{
  "num_hidden_layers": 22,
  "hidden_size": 448,
  "num_attention_heads": 7,
  "num_key_value_heads": 7,
  "head_dim": 64,
  "intermediate_size": 1216,
  "vocab_size": 2361,
  "hidden_act": "swiglu",
  "norm": "rmsnorm",
  "norm_place": "pre",
  "norm_eps": 1e-06,
  "positions": "rope",
  "rope_theta": 10000.0,
  "rope_fraction": 0.25,
  "qk_norm": false,
  "attn_scale": 0.125,
  "bias": "none",
  "tie_word_embeddings": false,
  "parallel_block": false,
  "init": "orth",
  "init_std_qkv": 0.0335,
  "init_std_o": 0.00504,
  "init_std_up": 0.0335,
  "init_std_down": 0.00504,
  "optimizer": "muon_variant",
  "learning_rate": 0.0111,
  "lr_mult_o": 4.0,
  "lr_mult_up": 1.36,
  "lr_mult_down": 0.7,
  "lr_head": 0.00792,
  "max_grad_norm": 1.0,
  "warmup_steps": 200,
  "schedule": "wsd",
  "decay_fraction": 0.7,
  "decay_shape": "cos",
  "final_lr_fraction": 0.0,
  "batch_tokens": 131072,
  "max_seq_len": 1024,
  "doc_mask": false,
  "train_tokens": 784100000,
  "max_steps": 5983,
  "dataset": "wikipedia_en"
}
MLP neurons of a small language model. Each row is named by its layer, matrix (gate and up: input weights; down: output weights) and neuron, and shows model dimensions 304-399. Each number is 128 + 24 x the weight over its row's rms, rounded and kept within 0 to 255. Numbers have three digits each. A neuron's up and down rows have the sign that makes its largest values positive.
After each neuron's rows, "fires before" lists the tokens most often just after its 100 highest values on Wikipedia text that the model never trained on. A number after a token or word is its count.

L11.gate557:124156155112147109101059103108090134150147148167155153152147117133152123128137131129095101098150118129176172066115134173095142129150125106150109104128118102120137129129097165134116110086081144096117132142126187129129100144108134090167114114107136112154120125165194124115132122101126132152
L11.up557:117179165123149096117070115113122147135163141133148143125184133139142109111117158134103121103159112108156140087097089144101129144150112080121127098115107101116141116136111138133096135117090134112129133121130171132136104149126165101172123089118125141169129136156198158114136136075135137136
L11.down557:139124165146112120097112137119121153145148153134128147122171106114131107097101156147085130106151143150097123059126113119109146147141126125071136140139112125142114112134126124106107147117113162108117140107131156134128107146103169125175124083135115127151143155163161140116127154119158128127
fires before: "\n" 98

L8.gate615:138132123124160111138122108124144075179141145112170114146096134122129149122104111085163098089124110079149121105157136181134112125102138096127136100111130151137114094117141194132120115147089168083139167116104111153163110137113134135149135100107109098138154136084187154144079139107174101113
L8.up615:115149143175144115106152126114151139111180159127146118123102151129131109170130141064113135115128143121120119103126117132130137127131113069114077109140128148117135133130123134128151126130118174084092169131127154134108130072097160180143128088110138123098139132157132151139102115133128117143
L8.down615:175135180160117124169134102121126163144205123129139106133138125153132138115132145127129139119160145142102133119101139130125090119160132125109103114120148106099117127141121149142114175141107166131134143120158102108136147123134132121148124064109110130131136151169132111156147169148118158109
fires before: "\n" 92

L17.gate42:108152134118102124102110134153114098113096120168124091120105104143097139172119123110101142112146129118146134082085095102137125144132132179151125147191117175136113123137108075135099121133122109128101118135147116117163096140141165110093133169096107088119095137145116146114082156127155174162
L17.up42:134125123100139126109135098098110104085122122131147123102089138147147087132127092114112140102168159122121146103090122144142095136171146174157140108171161118131180076109144139070114116156112144140108123136136105105141152126123121117118099174125161122096075144150122138110162166112186093129
L17.down42:076152099164120112122123163133127107129112112115173119186106151167139111127110083173109140102147126117125126122139105105124122109118135133152147127121126157195164141129160115154137131161106106154126124133130083139070124085118145107127147132120109142112078099085091133121135114071148142088
fires before: "4" 17, "00" 13, "3" 8, "2" 8, "0" 8

L8.gate1011:124114164117145163168105139106163179142164118141104135127118107106107117147090156144170192113112133149099164135106115118125118157160146136116158110080160129127143136135121157117110132106115148109138114166117107140143125125104106161115151114111139140101124121111132145154162127127132123126
L8.up1011:125108116084104124125093125138159143082069128107128095103090101098150109143164150150154117088121149143125086115126118179086116137124132126103144152133138151144132119124181127188123134113121140070125136116138151108099210063093107098114123122114120124123127111085113102125109121105108162167
L8.down1011:157125117123097105165161112135165096128115106151142108139125170119166147116158101088186135099188133152106085095101113143112091128144099136120127153129111133144102106124144086132167141153152103130127128128130095140115168131091148104112113124146126116166098125173110116141141109122096119120
fires before: " |" 37, "%" 10, "4" 5, "7" 4, "ific" 4

L11.gate344:133149086091142136160070121125133126155153148125176162164123137113128114170115133096118136142143110123122166105116070124115121154132150111134135074159119140135121106112119134125111094120115143122109138115134168121103138113090071105155130173157123167099123146140130165124163128143119138109
L11.up344:117115179112154100150087105124114146107158137141124157130152128142105137112110125151138117130061133144156160092113103117065094146146123125110102088116114134162143124129116110087108119095122127168114094104096155126180122132115089116148130142167092163162144107147151152120151143151135131137
L11.down344:118141126152138162122125111125139099136163117139148128171093135102122094110130145087143110185106135134134123104111111103124129157149120081115109094131122101118138151141107160145107131102139124089110096130128143179131128093116179124162141135141161143095133081073126137100133163139077084143
fires before: "\n" 98

L11.gate144:122164149106141094133115117141118135135181146145141124153170134109123114096112140135120106094126112110162146079093147144072139127102133064096139054128102111139115121176126182083092115106098116135128122109130184113119121140121105118148112132143129115176135134151174135156110114111123165141
L11.up144:123166125126157090137123111144143120101152148143137143110134118099134099107093135138116122125153132120167136094105103136108123137143127118113112080105082092175109111152099130090081145111106133116136126136135172122100124127113144100177125137117136111158131153143208121106127127105147132138
L11.down144:105124122163117121109150115142137138138143114125139149121166151111130109125118114103126144113165105134102109103129063136139108167152104088129126109119115134132103142139122123124132152123126133118103115112083139148133131111136155118153147129152147147139112137131136160114114170104127114165
fires before: "\n" 98

L11.gate820:135137121075146084123138156139119104138143122130134108098181147123153137135123144142141143104101134126149144107089130192106126104124145104115096147134115124137145140136122143106073141137134093114121134172118149130103140121142093140137100097139174157122179154133129154121156078124118127145
L11.up820:155118129106115136106140128134131120131158105108154156123134090126119128076101168122118106109126106142145144115144091112101106178140104118094131132115124104102092141126099139146116110098115147088121150155112198103164069139124165126167133108175152142110113134125172119113151132050110165143
L11.down820:107157177157135120141141104106121146124123142143146181079143120122213134107118124125177130107137126120139125151151131142096095147120148122100116121092078081136129104121150131117151111156151164101160111132153089150149118148131111145154128116165135104119130124176100123137122157194138164126
fires before: "\n" 98

L19.gate998:106107157094146104168072145089167136137157134126128089132103132113090149071160134115125126159126147096128138038131160111145158134106137150105079083144127124137119104125135107118143106154130145129153124119107142150116095127092144156167131132127116157097115140138157135106117120142146148154
L19.up998:115171135092163099130126124111143098134131134131118105155140174126076110091127156100089119113118096108134116110166139121129138129113112131147134136140087150073103126091135126076153122114072129133183145124092137119146149087129150079110144156094119135115128118096144151105118100131091134124
L19.down998:129120124122108133114135130114151110131107122148137090125104136111140145082088139144140129093135138127158136105132137111127152115124114116142154102113113152139126143145100120086102126122141111120121113148145144130120129175139138115132114116139136110186154176124110143161150091143115121082
fires before: "-" 33, "p" 8, "m" 7, "c" 5

L11.gate500:160157148133108125105134115151108131143160150106103183147150114130163134116116151123117099149118109095132131108101116147134120091155106110104093067109124115127154124170129114166123124112074122123118112119139135137124138115121134116127143091130116133116135139149173145112149127145142148180
L11.up500:089159128065158120101115148124141151145138145115141118122133141084117147156123111089155097128153141136176129110108129138121125121180135111138129118072108125114077137099113120078099092167115085140121148140117126107106079138127127156181110122132182122090113148168130131106119146101089133152
L11.down500:145117158125095135082148114113148140140130157136108110083122171162119121092080165133133109113149104111125131119141129157104126130102161090132123162100139145108180156146124151143092146167137162131157112181129163120162165128113139138127094121130116138150166109164151117150111133180132111163
fires before: "\n" 97

L18.gate325:127161119153139094132154105084129120125094121112100118115123166074126137143089111115145118113090103160100158180149121110148147115107112109103149122169106145117083116153147153080143105124117092127184149126132145128086129150136123096119122136122108131135157125155132139131160185142145132163
L18.up325:130096110123093162159122135130126152154149083129145167149120119135132152095109134179103149132144130159111142124135145100148141100138141105101166131126159115155135113150115096124148077098168135130141126144132173121170180125125105110158123119145131129144136106106097123109179156121158122128
L18.down325:151123121128139090141133085106119107146091132156069125116130152108112104092139089154139098137129137102101113160109118137148094102093124156135139111139116158145114132113156121171115107108098104125147168115117098131086121104149117130123129164086179144079158110131129116098096185112108142123
fires before: "es" 19, "ing" 17, "s" 9, "e" 8, "ed" 8

L8.gate347:121117127164145151153130160095107135098126181112112107138128134163093130102130128134133123158154127108146101097118091099124171132098155158131160141114147124131142135157146142158098166137153110124128138135110163148119138161106119126116125107091083159137146108112160129157094141137156145133
L8.up347:134128125116092136125164145130122113150138147141126116132109131125110151153133158097101132152102121127117126165131127140127124152111157116098091103174156131128146077145129106156136099104134153132137128118138141105099083131162122099106119157144095118118142100133161075132138142129120150176
L8.down347:110173158138136120120114135112080119127083111108133131143118149104100118167135140131146117089134149140124123088122144131129160128133106130158127108106152091141173121161101096120160121128101114137099151147115107147114119145118164108120097122118143171132136145132141117131050075126150095181
fires before: "-" 42, "\n" 16, "ment" 7, "cted" 5

L18.gate450:131167128166170092122170108093108129131076119177105162097114132141144151123144160122123139058111120139130145154144159127144147107123125128152162147150151119116126108142121134140111128089107135117119135169137092181119114157166144151151125127129157098090137126137111111098076129116145133134
L18.up450:085100119092144128161130128138122145075145177127163120120152122149094131134102097114099152092161126143153138115110146121116157121120161135123125173132182137104096142129106126088122142138175132088156131128097126113156116152137140124133098170116128121178121107127097211085134161127106111123
L18.down450:101134128137148112097140112096104140195083165107135137086102176131142152105137100165117160120107123155154096151149091160138097150119152082104145149129100098137152113114134130138118189166140125144148103140131110110100125127147155163111126105108093128139152078129117114143088137142096094127
fires before: "ed" 38, " on" 9, " in" 9, "s" 8, " as" 4

L19.gate888:138133106141176127137123118149144165118143109117115131119154116153108106144126136165118175153169104105144087114119151120152154146144170148106160125147110137161127112053123158108129144101117158184185101148116159136076088156132131122134135129110146106157144147124122105149125137143150153112
L19.up888:133154105123132100137130117149121139084148160098131077140151064180149110115129083146104107106088107109113082086107176155115134181106146174152148137140135143139129107164100125094122118090111149136069097119132124115050118129115157074090149122121087139101147140088083058109086125138151131143
L19.down888:116095143107126121083133086151158097154120129097167140134114113158138133121115105129169148140149150107136139146127114086131127111155083090103143151147098141186120141076134121144113124127121108153111112094129136122150117130088156146132141105128128105138156143104134143141145127180158127175
fires before: "3" 12, "2" 12, "7" 10, "5" 10, "1" 9, "4" 9

L17.gate40:134147150163124132155146156130113096087167140129162116133149158140116101131121128103110147074126150127122124180125115157125116117129200145151127100126133097085129153145089142155113142160170176096160125112127156110130175166112130119107087120093175086134113109151075105140122144150138143148
L17.up40:107153157165173118119124156092148124124126128076151110115121116128111111129100123167132129128146118152099072133176113150137114160136162092102106134202121097108098193111135109118161116110115133102080133063124152084098124106136185123121112097102142120107144124101151163092116145127131140143
L17.down40:128135162082124134117104125126109140083114157159077152090128123131098085114109107113113156131136159128127126094119150114125135143090113090150128116150137162169141131135140143124169137127158136105136131076117146136132168135175151125087074079144092095126149121149117148149114119142110144114
fires before: "-" 92, "\n" 8

L11.gate1135:125148127099140154095098101134113129126156133145141153149197120125133134130121132135106111096115134137135128098105118165084141163142115143086108089124108075146093079133112152121103065100111143114129142159111174121140092141105175115176126100100089112131108159157169126125115132067147099132
L11.up1135:153123134128152101134097092120108128154177120149152140148121124132098134097097107122104110107130129125141133080136110167125135137126115113152105084106114109165131159162087190091088144118109109129130126142153198111117105142140143106194129085123127131159118148158192139135142148106132124173
L11.down1135:084164158099129136072132134162157150108133144119155136105179120098117121158130123146122150113102116120145104106112131139078107137122140139116123082127121088142148105140136118180107116103122147096132139145115124157145114111075156109135114151088136141126134136163148104150096102112127150109
fires before: "\n" 97

L17.gate1205:080141170132154128121132130102108093090147136146109157147148087144147150102097138155137112102154139104167155131122102093102115129111110149123141095132110088140141122149094124154127149164136125103114122147091137068118107152105191189113113131106150111117155108109132120135149112123093107107
L17.up1205:122107132148141124126159131115114143157121153144171113136134161125099176136127135125107164106170124095115135114114151118104118080145114082115151115138104150156126137077136112135147156166106075105115149124137113103106116137120193129144137130073127086123142107062116175124099151128110171135
L17.down1205:139136178148127133141138067101144128163115133097162119130077120178145107110113119103146095144119108125088116121103119150141129128098125082141101156104105135113137162167116108098167125119129105150148146164075139159112141115130154157146108120137129139145118123139078160137124156084135121125
fires before: "-" 46, "==" 13, "\n" 12, " of" 9

L17.gate1088:141070096114156137157164130163085112130083122121116128140107119114130122119152147122116140115147138130118140108144130095123096131099111088160106097134101164158120059091111145097107108097164120152143144134125122127140136107128128116104142150102127129096103108120097149136168116120144104151
L17.up1088:111059141126126189131159127158116086116115119120130164109064114170157121109141139139140107144151098113128132096147094098158098113076093117139143142121121136112127123131094121090140126122112147100109108136128144106115080075099145156163121131110135161128167131146104100140141156084101126154
L17.down1088:144139125143148123133188135136120142125112090110123136159120139121104112121114110086122165117143095127135085182134195120133155123095099094139138124143127158148098118105115104128092085126133147170115101092103155155113126102134162150104136139147170122145121115128120092093130160187088135133
fires before: "ed" 32, "ing" 13, "s" 12

L11.gate1004:102147113162136119103149138109084117138123121118152079119119155116110120162125159154090126094153092125121103144134103146135122100136120124133155118127138131133158079141092116084118109117125126123132139125112155111131141117116132163129152107086109150121183073083124126117117174150111113120
L11.up1004:119115135151130150074147128116108137143087109134195145123140104116142146137147126157110154130133134134127151153118122141088129122129113101145179162109138129104133175104130132127147135150140100139141118108136183080145116132123109136125149109149081091115137122124122132146120144133176135131
L11.down1004:138138119098122122053062120150117110142146121121113089121126135147116077107150124148124094137113092134111092143126127159124171093142109107139143121125132142129100058138144126140124120105111157134141175102116094159123146118122123182125161107070109126102156070123122139142132141130094087098
fires before: "\n" 48, " " 15, "-" 5, " 2" 4

L18.gate48:136064140119156168168127098111153196138115143092205117136096164146123113127153127133187153142126118083095131097131108135097125126175135132135123134114148092162099147106141119124123106137132139163124164108116107137132163108071161164108099075198108133133115081146140097185129139130108155093
L18.up48:088146167094151116130141103141114162148149118128136126072113121112151128146147103109116107121126121113154126148105143104110097123147169136105126139155143145123130138128082161123119124087145102123115101117072095142120170081123101141157082088162090198106125117137127136162154137135127135094
L18.down48:102102128120108149124133128154137139119134141142120116165113162145146147107126159124157126101153123157114157087081110146115136099153133116140143120107121127138145142155151119140138169118137151174124113127153134156082132116125109146148113130140117104139115135118134101128121106140101124129
fires before: "." 21, "\n" 16, "," 13, " and" 8, " in" 5, " by" 4

L17.gate348:147075162107123178154139142153123108161126107123169118125164132165097126157116127143139144118125151092116107133122108137111167161150113110095156148099170122135136129125132095102127115142154131178125138145097120141162178145134114110093133108130124127138153126118153146151148133124092109137
L17.up348:100162146136176174145190177142144110131132175120148128157114125121115139182143072120159065107149103132106109072089097119125134111132154116133130090121104109117139151108138154156112132107139139166099119145134165140145113129149109130139114131116137111125111135156103150095154155119140111155
L17.down348:125145119144130116115099128142119118129140138088117144113140117178105141129133140108151162132099150126105116123142145141133144119180131123097154120110125097128142143166156125182167122126110132128094103091151126156131109168113174179130137138145106139163100096127148102144105157109127134118
fires before: " by" 33, " in" 19, " to" 8, " as" 7, " on" 5, " from" 4

L11.gate61:148151125124153098114080116113135139113150157128129144153160114120146143156124117147103127124150134107130104066158093131108108109170135112125149076142092132127135145134162163090066114079111130154112144151112123139135095130112143127143109100130107133179159156152151167132158171108128113157
L11.up61:186137117138189101107121114144163120132172152122111133115169105114112125122141131108102104086129132143118129116100111118082117141121100097135131110110071088135126131116154163122065109100106153138146137158118154142143069124123131109161104148132142134162144129149139141138121133088137102134
L11.down61:132129080157111125169153114114094141173119070144157109130155181126132115126143113132137180138139139146159158106098154076111136097140075123102141146132137161139142112142120118143133134134115106104133115118155114125120162125094182116116125144117120151144139134090098152123153123115113113121
fires before: "\n" 97

L17.gate531:132117093144085081092114116140086119125132148126143126173149125159122132182132136115103163135156128142139159142138128130157142135140145097121131167098158143108100133140086127112140132124171124106130126153181123110132142122153156134099126140138143108156167107131155094101137146103169164144
L17.up531:153141128128108098099155113168099121150114130124156143166116139089141140163091144152163136175124132112105119153140096130099153092155148135082178141109129144136108139098127142135127125158133103127103126181116120137144166169131119162090136155159110123161135099126135129107154131163123136172
L17.down531:132178111101138106127123135104097171149132158142133159123127132158172145117133163130181133163162128120156118117131127124170128135154136123101168157119074155096093122112150144155108123118123119125114106125136106118143110140109146133130140128133120143112090112130161131132093143129133136133
fires before: " in" 17, " on" 13, " April" 6, "ed" 6, " May" 5, " by" 5

L18.gate877:114102087130149103118140143115115131095114135154181129121155148129112129118133156149170119146143134088147118119155142124153106130097129083124128163091101137165114144149145085165167116121117146121093137158176143096100137124127153160164132141095168119169146155114091135114182152154151085126
L18.up877:107154146145130102133131127122136144100144115136113127157140135117106137087110143132122098148152160134129119174159122094165117119113089100048124122118115131126085126155148093158130142115143144122145116121158082165159121102114141125151156137105116148108144160086114139109137117121156099161
L18.down877:184175132163115140155120154139159110165097112101136124102160090139153161135121121128103115135145124112149152156121137144142092118156135133146144112091106148089123152164096137114139132150081117170105120106124165166149155165103116165129130152160140139153106104104137099142137149130128106164
fires before: " in" 19, "." 11, " on" 10, " to" 8, " at" 6, " from" 5

L18.gate109:142177178154126118154122150129143107110139135129116151121100144119161129106115124135094127124134105113148154132127108103174116166137172122115156156164112109162175122141116115163126191104160121158101121136149169164126138159134133134133071117095148110104123152143072119131128134100140153141
L18.up109:123097109129128144121116138118161175125163095111137158126131149104126126178128134117160102085197141100142182193094115125137165115125137108153089132117135120161156163111130140128140108152107107124137103137123138093107169132125154145133132145140108141108124157112125161125099140106119154157
L18.down109:120165135120121156137117152136094125163127147090138105150135138104112139120139122125096094118124132159160120132111139126122161124164177112105114118175108164137098164102133130153137100133157076118114130117128130117159113132137109110121115125084111101147100155095167142129143153120142137127
fires before: "\n" 71, "-" 18

L18.gate263:145140096137089125154151143134166131128161117148112176090132135141136157123128149115125123140106053108141148103170109102125151137114141139106112094135132125120163116116123159153118124078135129178113130155140107144147131143125106142099133197131181158153138102154145136129106134179147162149
L18.up263:090086131089135122116123103165137146121112129113148185093115138121118131120087132183177141112097086138125150147083106124127118137089148113127111181154099116119140104112195146170117155150149144103126122098111132131086121147157148115134113132141138099174114152152146147162104128133119163137
L18.down263:154124180142134152155126077146176125123096147123122089109159078139132142163148151118101115110140115096108107102109139097134136124153204115122137105137102132114122163144089110085129148087152143158092096115152142089099113109114133149091146092095157134199095133149115125106118115124129099146
fires before: "9" 40, " 199" 19, "8" 6, "0" 4

L19.gate386:091166136126144139107136132070142112118167133133111110068124091127117163144138136149173162159149157152052113118116164149161110119150100097137113135129125134166131142109134133136120110131143077162135129140126135099167153075100133120094113122137089161133125119143135143162159177142162130124
L19.up386:119155154151158120151158148128126131146118098162135134139125148112131152097099098119132095117153138144156148097130144140117124118165124063095150115129146121122110118110152159105117114129151122137149154158166130171107152163109096113144099136098166158137139135140097190119164110117119091155
L19.down386:122095162133108077092095129123131138117101135172069110118122127115144132073134149152127146142141118177118084108120148178130143146123133127152150108114126118136096116114082136140138140125111121137107133154126122122163114111164130129125103117166124115160135152159106132114118106130145086165
fires before: "." 17, "," 12, " in" 9, " and" 7, " for" 6

L19.gate1142:134134122156124093135104133120104122107119166120135148155135082118150154156107144138141115143113098140103160113131125109155143121115077181108146117105135122105165078101128111199118126140103131096113086118158155152105129084091120121103093185128114109102099134150083173095125159097199168107
L19.up1142:131087140137089112122107082103098098089128163142153131142135125190139143141117111081133139096099114131108147095108135141124158130113122161111116130108136141143170142119155132144109102148120137115101106140124122121156152107095132118133179110119096115161091134149063119094112118118169167113
L19.down1142:134131116059142121130137178117111113105092138135128167122089132112159162149089131108142100157191117109148137113157121131158134160170170144125084128141112130151133087114084104148165109122140150121114144157100138120131147086158133106154168136121122165177112136125161180130122138083204125113
fires before: "4" 24, "5" 18, "3" 15, "2" 9, "0" 8

L12.gate772:157178156182147138119101124123106101143145137119176174145164140123102135128107133163123143137114139134104150081113124157134131139143120074143143091115110110132128171154098144117128118078100123121108151126126174104126106134117158150164141070135115116151126181165162138069122098130127120128
L12.up772:124183153148128112132121131139121153158139163147169160124139098130106134087104140162096093106123118133105161082093136174127142159127110100120099108113102129150141156137118138087079119096098132143143172140118164099112088136120137128141126115140086138150120130145186127098187147101141115125
L12.down772:141127143138157132116136118124145155157122130125156111135165135125166143101096139125106127115133135134084123105100104141108117153145116099082120113166116109139103110148145105109067141128116124108122122102106119142131127115109156121165117107147114133109149135120138150125102169104171133121
fires before: "\n" 97

L18.gate145:128086083151122112139162075117135133100126085091144133146127105113169121124146138116153147116106104135113105088120209111124118145096095166103159130131165125135137118125132126147121083148119104128099136101152114149143152098141118114134149106106148103095157144086087174135172160109161121149
L18.up145:134190128159086097093147127156144079130122122136111127116159103110140171164148109173130100180088092124094160151108127093102139139120095145136170130162149108141142125108150117128163142097085121107086135136140135125130154083113119126125166110083139156148096062117133091140126085109122144126
L18.down145:155127089150123100089064128116118125101102123156094128123129131183140109119131154145159127090144090136116129098162127094097137157122098206142124127124113171141157157100134127111112086109095143134120126176134124165140059156096144141104152189153129106152114152119159164128102162109135138111
fires before: "4" 16, "5" 12, "2" 11, "3" 7, "1" 5

L18.gate798:094165119143122095122155123081107160115110105163115140155126122104140151125096122114135120140154153128130172106142164078120085146116084136117130154158122116114102147114122161101096086164117096112132153170117122151174139162129131106147155145144120158125139097063164177114110140111101135153
L18.up798:102099141113110168123098118127088108092117108127162129140125072131133123102132149121125141148135100169142115121130174078099122189105131170136165138135096171128151132141099128138160141090093119124140128105121135094101142107124118133144120137100089126139143110116078158146151153096115112142
L18.down798:111099097179165097116133105097107176116126119140142112116086157147140099107153131142175114157113084143121149145169078120160118117084147160123133130104143098126126135129126159101182116122097164103130113141150110144097105109129149157106130147153147122115101110141103112108130101089089130129
fires before: " the" 16, "ed" 10, "s" 9, " not" 6, "es" 6, ";" 5

L19.gate893:093171104142112119149136122107155148134107140168146146126121117131094093138145109152148107147153105104146158122131104103164101129129109151126163137070103113097108121127141141104102128156151133158095121142144127122119150086110125127100087140167104126172094148120077131144136089141142110149
L19.up893:165105125167125128120137150166109097093138140154137138127156103141126097133156127136117135141147132104131111151155155103137131149153125113155131142143156112106135147111162138116106127119124125103175120182161122176119095123096146092144107100129117112115124150118162111117150144078139136111
L19.down893:115122141125172128173131114081136185128152150135140139146119144166118123090110127134177103124156115140145120103101126149081127163135117155162105142126139157145141137164134117120138124142150118135098126133106107098151092092124099134071152086117094123108105105135133105123142109150135105083
fires before: "\n" 21, " |" 19, " States" 12, "." 5, " United" 4, " Austral" 4

L17.gate425:100131133066162151131051130143132124169137100089138127107143143146155100139093137136129127147139138106122148116106124135124146131113142140132150149137089132167144141147104164129085097127163176161151121131161137169118112159172136144119162130113151153132129110123115109158144137132105161085
L17.up425:107177136086119108103112109129163140144113145088115151095113111113126107130149083150188082158095123138122099120155125165104154135122133104115141072150108143134139106149095104130106178101162115125111098099131071114101176162116119101103093154109155141112146142108144154142114115157107113163
L17.down425:129121100105161132084158127125130096151161130124102131124119145129169105135112106163130109149164143074104106133118122123145086150085090106160129101141123136171131076131160119094117126138109112096118090071090136121155122102146110149144104141150127125130131131125142143126097086152144120131
fires before: " |" 36, "\n" 12, ";" 9, "D" 6, "in" 4, " " 4

L19.gate1110:150120113123153143157127124126150072119152135147130086114149158131151146111142111128096119120101128106148125115149136102094109114099165118117121112143129116138136071120068156129132140105164121087117169150137071085182160123146181092167130138172130113133140114129067119106116169169138147142
L19.up1110:161132159147200110145184103144109114134096140139146129127156154053113125138167144156143105161110142106159130158155148128120142167161166122100150117124128121153132132111101179096155116123100110106100104101123122127158130131153116131092131132135135148183112100144138118136138193104110149100
L19.down1110:114127106119150168117146144142097109091129125166139102168135135162151093091083093121102162143138127133106169137134115163103140116111103130167141145119131127141105126142110143102155159109153134132128119105161094127156136148136136156148134110182080155139142173114099146113097125118097128152
fires before: " as" 24, " for" 23, " in" 11, " on" 7, " with" 4

L19.gate191:096131143148098140156151110144152108085111124149143139121146157161106126103117155109077098142086091099108141129151110138126099093107097111151125140109126120127124146134098118160142119120159119111121119142116167139140125101089076134108125152154132101143113127125112162085141139169129120128
L19.up191:121137124122130146135165093123173130101086144143111167125113123085109122143114155155133114130146076108130133141113142126106107111143161124164119138133083105135076157132133130160147157122154078095148136144164115135129100135113110144115095071119184117106078130143158097161115148138139142163
L19.down191:107127135164125123087114103127119162113159156115104124123102121135101089134123116113125084143143114125127130116074059149132074131172147102079116130106137103102149081091126124158141118170154115143124119133177105120154099098128122147174114115082149146136070098160069102108180137169156098142
fires before: "9" 34, "8" 9, " 2019" 5, "9," 4

L17.gate1057:095161143140129192148145153115136164138156135157151093153141083137115122130142138132107116137152129091173136107132097104171152122155167104092133175076124191122159103089128127149129144136153139140084115136144094132146101075136169176178124125153183138133102117096106128153153155189106091184
L17.up1057:123129157114131120139125137114141154156105104103119113135121142115130099123137111125105136127133088112118165116096160098140140068099145095146087137118134104131140188127116077104125049101144122129154143111146112136137133082104102123123079101153178163105126091084081122138158132178168141101
L17.down1057:131134126071117130112118119164086070127141153112106106118094164140112089130097200112173126151134138145098110122142106154129110087095092113129146124146125097158120137093146148103113127100174123109171113141125143154094190150121123149140146079163121127098099114151142138111122083113129126174
fires before: " to" 24, " by" 11, "," 6, ";" 5, " in" 5, " for" 4

L8.gate1176:120111154133144147107116130119107114130115152111165149149139142121090160124119115110148092098130150098139125201140149118191118095139088128115153133135135144104127147134103146156099103121162139146111142138138154116134163145127117186107137092118144114116158077146129081164148133103124115121
L8.up1176:143103111093152131092132082130153098120160129156139128112156138179124177132118132126095093107145100083092113134113131121126133094152135147115184120121121142135141135139124144139109108127098165127127145123130134143131112148113148165098146176123125119128172136128120097113083142096134130103
L8.down1176:132117138158123176163129142183159092127093117095086123166119145112155131104130115105146149131086135156131140115112115161120072129151142161127080117131161136118070140118119095109146130134128068141126152120074156154164128122122137132130160101141083100132143097131117127119130103142107132117
fires before: " |" 36, " m" 8, "duc" 5, " p" 4, "ine" 4

L17.gate595:154139141162107097131174096134167104138140146113091101133113137146142151150094109145113125128153130153161167066112109137133137147137147132078144123112114129121102124128124148109107143105123134185133143146134131158119138118100160137123117124148108114188092101168139125148138123080151130159
L17.up595:150137139102130106118151143157132097130140099121148107110129123149165182107112109124097115123134114102099144085138164139154124150092143133121098153162094107162158144160089132165143118133142072136086121138106121155110155159125160139184135110110112126134089122124093115150127136099115161127
L17.down595:132137115122121146128158108132100116108123121110142104099141125132130135143110130139124109129100130164115127083124155123132167120115092115095111138136128080162149121071121114172077116101119138081106156131146161160115140105102099166134135163152124144180090131135117144106070132108112136112
fires before: "N" 13, "2" 10, "5" 10, "3" 9, "4" 9, "8" 7

L18.gate1138:080155127105172106157123184095131107129067131111134130122157127174125146119125117105132144117160103111143116062132132109134160108145136161126133071131131155146084113089123084107150092115088105114116173154147138125107142155124145116127114141094147163133113130131136116161095107140115143104
L18.up1138:058148135172149136099109091092147141087134127081161077123122130134143117131101149130154127174123113150125134100129124151131167093104086123122146095124118099131103141103121118119167117105147139139127153095122118132148120136116117143120096100114154115101171135141112142182143109148114120132
L18.down1138:098146096149128132128102080166109104121161158137106083111112148122115101134138137089107128168151136136136111112129111151108106155138141133143180107070158126145130101126107065123120106105120128147107088165093124154124153119150186185150118114132164138159162170128093157146136090114120133147
fires before: "-" 92, "\n" 4

L17.gate419:150100150154126160186148127106134142136119139122134150102143156149120143170150077078095093106107107111105109152156092097120161100158137113125137146135111152095134102147114124130109107118146093134084140134114093121150130130157136157142133109124112162113117119100131105077115185084128132141
L17.up419:109134122117111101181134117133127117118161145122128119132071137071114154119077157146115135103142151117137135124185081108154098141128096131169128107090120087163151112156101124135174143169131106163111105105122111126179139122067159136122122121143147102150127123121096137159168129118146129164
L17.down419:130103132170153136159166130131136158145083125060162176119120141132108133133128058117121106135102086111124136117107118108104135136137169118112135120115125167107140138124106108131136115123143120157109149087111124157131090120175124134147127104111109144149129126133125130098117166109099154150
fires before: "ed" 32, "ing" 13, " to" 11, "en" 5, "red" 4

L11.gate691:112153134129125103120120125148130155159132118129144158115154121124154121120106193166133141155139135129139134110100115166087112102159139090153138103117089109107098148151123150150116148116107179119122149130126168169118107135152132119176164089100149154141128119172175158122111159088205107146
L11.up691:138115161097135119134123107102131099167166110142128151068131149128137132074097125143124101115143124119140093076124105155105104140151100113077114100137063120139132137129099122130119127112119110105100169119121155135099129148104118151171113096149099110116131137167192145142141126106147132099
L11.down691:146089129093166136052123140097133124158143138124104089139119132138168144149131106118199114085137128118133126108104123124136133164146101137114116097103127112124130125124126136116095109120084133113165147135150123147136118097132144162135129103142093113104145131141176107131098140115117139163
fires before: "\n" 97